Weights of a small transformer language model.
Size: 14 layers, 5 heads of 32, MLP 640 SwiGLU, vocabulary 826, 6.03M parameters.
Architecture: RMSNorm before each block, rotary positions, no biases in attention or MLP, capped logits.
MLP neurons of a small language model. Each row is named by its layer, matrix (gate and up: input weights; down: output weights) and neuron, and shows model dimensions 0-95. Each number is 128 + 32 x the weight over its row's rms, rounded and kept within 0 to 255. A neuron's up and down rows have the sign that makes its largest values positive.
After each neuron's rows, "fires before" lists the tokens most often just after its 100 highest values on Wikipedia text that the model never trained on; "fires on" lists the tokens most often at its 100 highest values on Wikipedia text that the model never trained on.

L7.gate169 [116 126 110 103 153  79 143 140 134 158 160 155 114 153  85 163 116 115  96 136  85 150 211 159 109 140 165 128 166 120  59  94 148 148 126 108 116  51 169 163 158 125 139 120  75 135 149  59 136 169 131 171 161 211 176 140  81 107  73 177 123 134 132 126 102 160 125 105 106 166 131  67 152  68 165 102 142 107  83 147 136 135 126 132 135 111  77  89 130  78 133 153 150 127 157 159]
L7.up169 [182 142 104 123 139 134  98  86  94 174  77 128 105 145 135 137 153 186  76 141 110 104 127 134 103 124 111 144 177 157 136 125 167 186 103  86 137  27 184 151 184 183 150 107 135 155 111 160 131 108 129 124 120 144 111 155 112 131 107 149 152 118 120  45 105  83 194 143 116 119 173 145 133 127  98 132 138  89 108 103 142  47  89 108 127 114 162 113 162 115 104 101 101 134 113  93]
L7.down169 [169 194 112  92 196 150 108 109 169 107 122 171 176 104 147 116 150 161 140 133 108 164  91 160 165 131  82  87 102 115 133 162  80  90 166  45 151 137 144  98 140 151 143 114 184 165  96 119  80 117  96 140 122 101 103 114 163 144 118 123 119 127  92 159 184 110 150 210 157  84 155 152 110 141 151 124  97 109 165  91 159 130  92 132 112 136 126 125 129 164 108  49 140 122  96 118]
fires before: "ly", "ro", "ed", "th", "es", "l"
fires on: "ar", "u", "e", "or"

L11.gate516 [201 163 186 132 169 168 111 153 111 135 127 127 133  73 140 150 112 109  93  66 135 174 101 133  88 119 169 154  94 145  88 101 152 113 115 112 136 115 143  80 123 153 121 129 156 150 155 108 205  74 115 173 113 144 156 111 166 153 166 169 137  85 150  97 130 200  77 137 108 110 121  99 164  97 122 110 109 106  66 139 137 130 126  81  82  90 158 134 119  90 111  95 173 103 168 176]
L11.up516 [154 122 113 143 170 123 154 107 129 144 129 128  56 132 101 113 134  96 122 134 124 174 142 152 147 153 100 148  53 108  65 117 125  82 118 102 125 119 125  79 166 136 107 126 124 204 147  34 121 164  91 150 118 153 129  89 122 133 138 104 140 111 137 120 128 165 140 160 166 146 144 178 142 110 147 111  70 136 142 125 126 138 124 127  94 121 134 126 165  88 176 141 139 132  73 121]
L11.down516 [139 143 122 148 141 103  65  82  43 127  80 109 133 131 157 123 138 106 160 141 157  77 109 125 160 156 175 203  80  99  64 101 129 122 185 142 103  51 172 145 136 158 110 119 129 137 147  91  96 113 115  54 157 103 115 137  73 158 131 161 137 154 116 113 143 117 141 162 168 119 103 119 172  64 190 183  47 145 105 118  81  91 181 140 127 151  59 176 135  93  91  96 120 105 154 159]
fires before: "any", "ess", "le", "et", "os"
fires on: " comp", "p", "c"

L10.gate423 [ 80 138 158 146 118 123 186 140 143  96 102 105 110 141 142 193 104 147  98  91 130 110 202  86 119 102  82 111 215 144 123  65 124 110  88 145 166  74 156 156 118 129 132 176  99 120 106 137 192 149 143 146 161 125 155 184 172 111 132 157 107 121 118 156 174 125  80 110 128 153  62  87 133 115  96  88 117 121 109 124  73 125 119  95 138 100 169 107  98 144 143  62 112  51  91 119]
L10.up423 [160 139 131 110 146 194  71 153 155  85 110 237 137 123 103 127 119 195 114 178 113 103 113  87 172  82  92  62 175  91 119 108 163  89 140  81  97  88 165 127  95  85 141 142 198 161 132 165 113 147 148 148 129 109 147 143  65  90 151  77 129 151 139  81 165  80 123  91 125 162 120 154  96 121 122 154 130 152 126 138 125  71  97 159 204 178 169 135 157 108  99  80 162 135 111 130]
L10.down423 [ 89 113 134 118 158 130 163  89  96 119 150  35 111 161 160 144 151 115 126  46 222 158 137  90 126 105 140 123 109 165  74 113  51 156 156 109 139 144 143 117 102 140 154 168  65 143 141 109 193 107 138 122 139 126 146 160 101 161 103 111 157 158 133 192 147 108 194 140 106 110  77  65 114 162 118  57 125  71  95 138  96 115 133 133 137 111 162 142 165 128 166 140 130 109 145  58]
fires before: "t", "p", "pl", "c", "-", "ce"
fires on: " ex", "x", "on", " Com"

L2.gate259 [133 131 126 116 127 177 130  12 125 136 128 130 126 132 115 127  92  98 119 152 158 152 111 100 101 130 173 113 138 125 173 133 116 133 126 167 130 131  24 131 130 125 120 120 117  55 170 140 130 126 133  99 125 135 123 127  66 116 131 113  99 175 131 138 125 150 128 139  95  51 130 128 154 125  50 118 127 129 103 133 255 186 137 131 121 134 212 132 135 131 116 118 164  78 139  46]
L2.up259 [122 128 114  88 133 137 130 129 135  61 128 124 126 138  91 123 216 183 205 133 194 164 230 149 141 125 178 133 171 145  88 125 136 143 129 116 127 135 138 134 130 136 130 136 121  78 130 125 117 134 110 108 123 118 127 131 176 124 122 133 113 130 125 128 124 125  54  38 134 103 128  72 181 119  89 119 132 138 220 108 105 129  99 128 118 133 109 139 132 120  90 140 240 110 118 222]
L2.down259 [106  86 138 152 152 127 157 137 170 101 109  98 124 165 108 110 128 134 154 118 105 138 126 113  84  77 128 142 104 201  98 199 112 102 161 167 121 183 144 130 144 132 144  91 105 122 120 126 156 147 155 141 154 105 186 129  95 178 145 104 130  58 160 109 144  72  96 102 142 122 156 137 116 150 114 146 128 108 133 102  72 184 143 234 199 136 152 155 174 136 109 180 178 121  90 122]
fires before: "s", "k", "t", "ge", "g", "ch"
fires on: "ran", "ee"

L5.gate226 [122 177 105 117 112 152 153 155 119 113 193 120  94 125  93 136 110 109 127  28 105  96 173 127 158 149 144  81 136  81 153 140 144 174  57 157 113 106 100  95 176  98 109 170 122  84 179 109 110 147 112  92  71 183 100 158 171 115 106 138  77  84 155 202  90 159 107 161  99 142  24  84  98 173 110  77 105 133 102 146 130  87 148 109 146 139 141 103 160 103 142 157 115 139 127 123]
L5.up226 [ 82 149 147 106 104  93 144 120  73 127 169 103 172 105  93 126  73 134 130 151 130 141 120 136 103  91 121 149 105 120 143 161 124 162 112 114 127 172  79 126  98 120 102 136  90 112 135 104 121 142 157 151 122 132  79  96 106 188 130 149  88 118 121 158  93 123 163 133  53 169 105  67 121 162 170 166  97 118 146 121 174 122 116  80  71 148 118 139 159 137 131 201 112 172 133 160]
L5.down226 [109 106  86 177 109  80 138 108 102  59  99 107 175 151 191 158 107 189 137 174  57 143 104 162 166 169 148 132 145  94 111 130 143 146 136 106 117  83 208 202 120 185 132 120  94 126 105 149 123 124 118 121 156  94 122 177  91 139 109 125 121 115 121 122 141  95 109 111 168 100  95 136  74 146 159  71 103 133 201 138 185 115  96 130  99 153 124 128  71 158 144  98 155 162 125 152]
fires before: " ", " L", " G", " P", " H"
fires on: ":", " |", ",", ".", "t", "h"

L11.gate638 [ 93 114 109 142 143 139 135 123 171  96 153 138 123 127 102  88 106 162  97 131 162  90 150 144 177  93 105 121 144 121  84 124 159 114 147 135 165 102 193 129  63  82  94 128 192 119 164  89 132 132 126 136 200 154  79 180 147 158 136 219 130  97 138 187 126 172  58 143 181 143  71 110 137 143 143  80  75 154  87 123 141 108 120 159 167 146 126  86 145 134 127 114 133 131 186 118]
L11.up638 [132  76 124 148 180 119 145  83 108 120 130 141  81 148 124  91 140 123  74 106 158 104 122 122 139 147  87 118 197 113 100  83 155 140 103  89  69  90 102 128 122 130 164 109 172 122  98 116 180 151  80 210 113  63  77 120 138 102 150 150 129 127 177 147  71 133 121 128 111 109  79 102 137 116 183 126 160 143 152 145 155 122  87 175 142 155 142 171 156 105 128 117 144 127 116 107]
L11.down638 [111 120 132 117 156 124 131 161 113 115 114  84  76 128 146 109  88 191  98 120 135 122 146 172  98  64 122 100 191  76  78  88 163 105 127  82 169 120 122  93  87 114 138 203 163 135 117 110 144 136 117 167 196 116 132 111  99 119  74 128  95 100 134 156 128  95 198 139 102 118 100  84 172 146 117 120  81 134 129 106 119 178 122 112 140  92 101  61 172 117 116 140 154  61 179 136]
fires before: " ", "b"
fires on: ":", " In", "In", ".", " (", " on"

L8.gate140 [115 147 125  84 115 158 150 146 141 137  89 159 146  75 132 166 117  86 116  52 150  98 131 129 136 169  88 141 131 104 153 145  97 114  94 107 118  95 138  75  71  51 178 110 179 213  79 153 115 152 104 181  58 166 106 159 128 113  96 183 195 100 130 138 120 168 121 151 149 175 135 157 151 151 115 133  94 156 123 152 123 145 160 119 121 128 128  64 195  83 103 139 134 122 148 105]
L8.up140 [109  58 100 159  65  85 160 124  98 111 100 116  94 109  97 163 129  96 141  95 146  99 141  97 152 108  72 133 164 124  93 153 107 168 107  68 150  87 157 149 103 157 201 140 111 166  96 126 151 121 156 189  94 112  95 130  92 154  61 125 105 142 108 157 143 137 103 137 134 198 134 119 191 153 117 124 146 138 145 114 101 152 166 141 128  87 146 163 120 163  93 154 108 108 131  61]
L8.down140 [120  43 152  72  97 126 126  90 109 143 150 127  84 119 133 180 136 154 134 191 112 144 108  95 139 114  55  90 145 176 101 124  94 149 151 143 104 159 135 175 167 193 140 118 122 112 118  92 137 168 147 150 134 111  88 119 123  84 128 109 142 149 154  90 129 128 185 145 116 168 123 140 196 185 124 129 125 174 148  94 162 171 121 158 132 119 131 212  76 166 129 185 102 141  89  91]
fires before: "ent", "et", "-", "um", "qu", "od"
fires on: "i", "h", "ess"

L7.gate51 [109 133 153 163 155 119 118 162 104 150 108 129 126 193 121 122  77 114  98 107 146  98 137 148  92 156 151 121 172 125 166  95  91 164 200 100 132 188 144 107 115 133 106  84 123 119 142 148  97 110 120 110  61 170 124 136 130  70  71 139 134  87 171 154 115 166 139  60 173 195  79 123 104 148 137 128  83  98 106 115 180 117 107 117 127 144 138  74 176 152 161 137 103 135 134 114]
L7.up51 [146 112 157 161 139 131 107 129 173 128 128 124 103 107 167 147 173 134 108 122 126 136  98 131 159 135 148 137  93  92  98 138 100 157 150  74  87 105 104 108 170 161 141 152 105 159 103 120  56 194 127 129  83 117 124 139  68 142 104 108 134 173 194 136 111 137 133 117 139  88 153 201 101 169 128 139  97 157 239 115 102  87  58 116  96  75 126 117 118  88 133 143 128 152 118 107]
L7.down51 [ 99 155 111 110  92  51  89 116  94 147 142 162 102 101  66  94  74 104 141 210 112 184 117  53 147 143 123 123 186 138 108 133 101 128 120 143 124 130 139 177 146 181 110 131 105 116 132  97 114 118 175 115 156 144 116  88 120 114 141 185 129 176 116 128  73  95 201  88 126  88 103  84 160 152  30 150 150 159 135 107 117  75 182  83 146 144 157 119 140 196  85 147 151  96  68 150]
fires before: "ent", "um", "ence", "qu", "j", "ber"
fires on: "i", "st", "a"

L4.gate266 [110  79 126 148  69 138 123 141 141 132 134 123 168 108 121 126  95 156 122 122 139 137 154  88 160 171 129  68 148  82 139 165  97  72  77 138 114  46 140  98 145 147 199 123 159 115 150 122 114 122 139 110  73 152  90  94  76 136 125 122 141  96 170 129 199 167  81 198 174 147 164 126  45 144 126  85 112 125 103 145 131 146 136  92 140 146 175 120 117 203 134 175 104 136 183 143]
L4.up266 [133 152  79 211 164 172 155  60 114 113  98 146 142 143 102 147 142 154 115 113 138 111 141 118 147 179  72 121 143  51 156 112 148 149 185 115  95 122 118 133 143 157 166 131  51 138 121 122 117 159 137 114 145 137 173 127 117 177 185 117 112 123 118  97  96  98 142  89 148 133 114 108 118 168 102 165 162 134 112 104 179 127 124  94 145  62  83 171  80 171 136  86 108  92  88 139]
L4.down266 [175 111 109 203  85  68 183 114 137 110 164 169  99 161 108 180 101 138 126 156 129 122 116 107 129 131 127 127 160 154 132 156  98  92 150 125 128 126  64  96 183 132 132 192  99 128 199 148  70 183 127 143  87 166 106 190 139 139 188 140 147 161 164 126  74 160 118 105 169 113 127  88 119 123 107 110 133  67 161 112 135 133 118 148 135 132 166  73 176 197 152 107 116 130 115 153]
fires before: "ic", "e", "l", "h", "ial", "her"
fires on: "us", "ot", "or"

L2.gate152 [159 120 114 109 128 133 125 167 122 106 122 138 125 134 202 131  91  55  80 125 132 185 158 108 150 128 106 135  87  49 122 134 184 125 134 176 127 135  89 126 119 131 129 142 153 115 108 134 125 122  83  60 116 160 135 123 177 135 133 135  33 149 126 128 135 143 104 162 113  52 131  96 115 128 141 124 136 122 168 121 137 138 161 127 120 134 102 129 128 139 119 114 134 144 128 106]
L2.up152 [189 130 134 163 131 110 125  94 125  78 130 125 129 114 182 127  65 169  75 133  36 117  92 128 138 122  67 125 224  97 222 126 134 126 130 122 133 128 198 125 127 126 131 122 134 123 180 135 123 129 170  86 134  89 131 124 119 139 122 115  80 149 132 121 132 125 133  87 152 225 127  61 195 121 114 138 132 129  90 143 150 101  96 125 135 130  53 126 126 120  97 131  48  94 124 131]
L2.down152 [108  57 113 145 137 102 189 148 120 113 119 144 128 131 126 130 179 153 139 114 106  79 164 126 138 139 132 117  83  83 137 143 164 131 162 118 121 147 178 170 136 176 100 104  77 114 110 107 113  80 150 110 156 120 145 124 121  95 121  58  98 130 113 150 130 160 140 101 150 167 116  81 181 131  63 116 117 111 110 150 135 121 112  76 123 117 196 131  83 110 116 118 148 116 153 109]
fires before: "t", "el", "h", "her", "i", "al"
fires on: "ot"